{
  "vocab_size": 4204,
  "norm": "layernorm",
  "norm_eps": 1e-05,
  "qk_norm": false,
  "bias": "all",
  "parallel_block": false,
  "init_std_o": 0.00537,
  "init_std_up": 0.0274,
  "beta1": 0.9,
  "max_grad_norm": 1.0,
  "final_lr_fraction": 0.1,
  "max_seq_len": 768,
  "dataset": "wikipedia_en"
}
MLP neurons of a small language model. Each row is named by its layer, matrix (up: input weights) and neuron, and shows model dimensions 0-127. Each number is 500 + 50 x the weight over its row's rms, rounded and kept within 0 to 999. Numbers have three digits each.
A block is one neuron, or neurons of one layer that tend to fire together. Before each block is what it responds to, as a language model described it from the Wikipedia text at the highest values.

Coordinating conjunctions
L9.up17:459544489466625442454494503491513523449506483464460480420446540505551438551493555462462529581499418569445462507500472544550460516414460449505436509519513604441531551566544493508480511486556512475470466447500492554462577482531534618478548534517567467539497565509481427493445472545485514433480555457449471395551548491535509500555534551442533544481437506478474401509594524394574474451469
L9.up53:540527489481563594452502482567471517473457569458543501406513590498489544481530504533407491548490559484577355556592479512521449537388517471440472518502501438564474479474503425572457566554534568487455485457415467568485471456518535537531594552598458449507537423511548483451485460536493415486464433531487525579561434498531571503507549477496474574447535529424401534561541479579498444550540
L9.up87:450481444445525537513498495456532501424462467586559477475430527531413547480601473548451507569560544491600458517526480534571555593537470505478555476414426520495524378420537512500497512415513467440481442441535490478471447566518541517447588558488475486515411458529486424536490496510442522424558443422551609486466534535487568464501523536491420483579441469551499456463439486521593452486418
L9.up140:651571558540474511556412553584474479450521519444544391421572455488504522632492493566507477512435464432482537502497436467547492421497464533522541456570431559566448540478472513491446607496501524479543453569577483508424488497460559529528530526474457396432436498475533461437496555504485686463462568514584557453461434485422607592581487412496436536544456462513459479499573447522515551477555
L9.up557:494429484431477522478486550466472504441417551490492536397530511545533447513523539480517515563525515494448499498446551554469490458464430501453378441441596555460559494474608510515475585572479466537495465559486564471518572570358535570485540612520475523453517523536518501447467434496464471459452478531521464488433524442447552554441548556511490421600597432438528429545542567462485479541509
L9.up621:487582404511471529475496571494469446388518425532481530492506473498508501498581497522412494458521493595454596426464463641580524549538520428549396457475477430508520506550447572598494508458576505462519485578532549433549454508403472529532522465474521484533517455532413419560477527557594498487539539491472503541529578438587410487513498485425478489527555565450408481463502488526535556474535
L9.up859:437528432387469552429463569560462472453478471558537528533536474534562437503508484598480485532508507434495489586470474478542529502465510496387537479531548527568527476562525472575474511501497534430501472417508506537528573480447445509402527599545457538440479480531515461459530465491484440417502529474400476491490463553428509433514511454573506591460494581468477428439451506520487476420560
L9.up990:497532443455424528544490460514518424473435500445500477532564489464508513523507526543589488602537576460483469497542370505525582403490530481572472496513565480501577494440531474517514533440516566524402529476486448577504557499489468447545507522490538539429597574534499619430448515480454484484539489544573489531408528491512486649516521441510478431560539466440480482567472465401562432452554

Verb onsets and sentence ends
L7.up53:478514457550589558444475394590546485550539505468467516554506502471519482452539592455550455479561447534364488508523432547462487470484585531442507474455541495480527398495484469538511545478504439469430495569478456510407499533553432593480574498507376390502513451495571530580487450463408524490566473443473545461507476407495474557531396519512477482553486556631589438522500536501495522562515
L7.up92:394517437503478528410487524503462527492520461448543433509477440467458474549405580413510529409496515488499494467632516477588499539516480594565436505447424488579539429552544466553498511572553460506464459549392367445480527483548541392499529489450519516476506568533520481520458549509492452483593485449573534499575527524543543512580519520480538438527472393411434488440524495431523506554469
L7.up234:539397434490454470575540470576479491436500547462456457427506526609574529494505552495498453496515430443486515478477605611473534503482486472571502504433444555432474554538503562528485510459484476546383599571500510522450456457549488552517557515451524522481420582534470441511411476484487583583521421474593532552482540590493549416474445434446533464536462512477584499439469507427487476435527
L7.up357:474508419535552512475444446483478626524514537450544515450572500507427395473513415458516409535511532502512517519566496499687405440458529539558406489467471559442552524538553464535580541503377465506508425506379552519533565484515554533563561448453502428496533505474504487536464602485485476463504516441511454566510526538422494532562516522501522439470567410468493559510501506438415469493505
L7.up455:515474419563519507517534505357500555412524493396543470462536537478524464395455511575545505338501501523577467528533441496547530480486485551510430488473493433478556565591531443492510541498491565492466419556424497505537495534600510437571473445545532503506480469404527555600494601498518430404521489556514477478536503499551515465544477466458552530500509587483457544490458475488487424585493
L7.up693:443505466565532446440519387492490480515417494494629506467570603435515544508503537454557462432480465455582517426510455589595475504476494451476560548485524527521501423547454588505412593456537418504496462546413412393464493480556459592541496479515486531540519469507491419607438504434532554467545505500464455434595480395509472504538498523543490496478484462496465559485534461472462545495534
L7.up804:567493481524542501502523457552454441552524435485442501459540489497454478556452585520496488333585538563565545533537408589469486708542513492451562428501494479471572505492455529454500527526580568449423394463485551509459415612500414488504498487467438436548512540410531492557560508542553503513501538507506474483497489505545470417526460528475504467518510544444549418492422449476389417536600
L7.up937:499501485489492526457489522425412482591470558577484466448428576597563517459446501536417466406518456559504511585574558492492556456495515566457433543506484483487551506560438471526585545511508510504511573493406368537515505453441474466437502496504512542475497488543538492547521516426445427429599514554572471566535598459465498498470486508511444482507445572428386507495545468488505570522531

Clause and paragraph boundaries
L5.up275:543458454559377531522446560433484485360473539539458490534553606422481451562493533568515509496516556386456437450510503535451417488551484553440451473550502514513464621498485507577558475471558521425486450515474539411457504539536358483545529560484529532510455465531500428462452538510486463431511490531496522564445556379561524538523558515489548484447506426532468561479491620512564612437573

Awards and honours
L9.up6:481473496561436488487559530492471524536534474503490326544570500384550477516544499465486438518475535439413553515544543555631516510465537450542495490506561545410553514520455514477511558455556621426473408559488509493525511475483547483532538548557544513495450611500486573580454546545528484498495486430429512368598533501442446441439492443446473524494433549501501481471407540530463593503586
L9.up203:484553545539463573561515498468522526491507411529475428588557579517543519400583465507524430551521460470555459500535504521500509442502495479531451498434543453546515482444503602545413453527493486511509562508617536560476546530506514555505471510525381590479475496584471549599473446450473474542483478468501451558474454453587567457502472468477429510470532466451563446519493484455474508513515
L9.up284:482602464522480509456516508478561523541470568475468503542506476490552511486473525492492625473555537500484460506456412492620501416526524545575546482577523516526557563476568570455469447537562531501521483490486484520531559528469501487458469483605525492513561508499369494607517435452479442495518500480403499506556434492450420488526532551537460597521430517476510494379335516576378466447460
L9.up437:501428546535513489499415452447524446524536521482458436522465585507547608472498474435514541490538490497442415592489556586545592540562511556443491534504483508433522527489445537492495410544529588582472494467508538485528477490495388464416520573509470515502509399592503530518528550513487440462512515472407469489563559400430469442482557440505404437521544603545489608505467511491456578496582
L9.up523:491494449574423491520542471444494501526502477550421427480605516525586533525535527494450527527629599501500463519554457601614482475463500537496424486543516442484586514496538472393555531464438609426560482533497497379522556542464484524511493613445402420467455508497575503604467495417432482469546499491547494452466464496537585514534450465480529517408417585419484506436497537552458455454467
L9.up562:511666440555406417482439575495569496596439418542465485587482395506531542486482591499482482585531509416496553525485471478497474473561458514483620482560443502526425497480519562451527424505592495510458455515458473415478530528496444530449543480486459458494436440504435438537512482447474437577463455553464441489555491530465478552502514462554386511413560436503478482536450382501482594568611
L9.up591:497565505475500547464505584456476557463517499548542511496510519533496582502549480501482471545496316590504527515454449554444589510473572493436478470510553502545477447533446584535527499508483501599433402587472439474563518501429586436406487501536581519462534554512461432484497568501599334598438454496438492507466410474516500575557483462484393574438451522533435575510464384512475522382480
L9.up780:511558520517487466457473471562443560366618480536556487483552483488571584543443597514495433493598496499523599530486472441450490500462475464503513472518507585507463531523462502386520465573498573539461474534475482491473497539473344548400427512488478550508476477508468494446505435391499520504425561554444527533501489474490496559459530567522498551554435512612524482504618529442511435549535

Awarded-object determiners, "ult" pieces
L5.up26:525615608412510495448402400502483562505477562447453440533452585524481542465602524544471547517515528546413519592543574475508440465460496527438473460510576543466508532523398467456493473534512499394549576503499539505535544541471487449437536466480477510573458488520458517543409515452405507523524596413469469471545429530564557508561506535508390556541484425535419518535381418478410480526555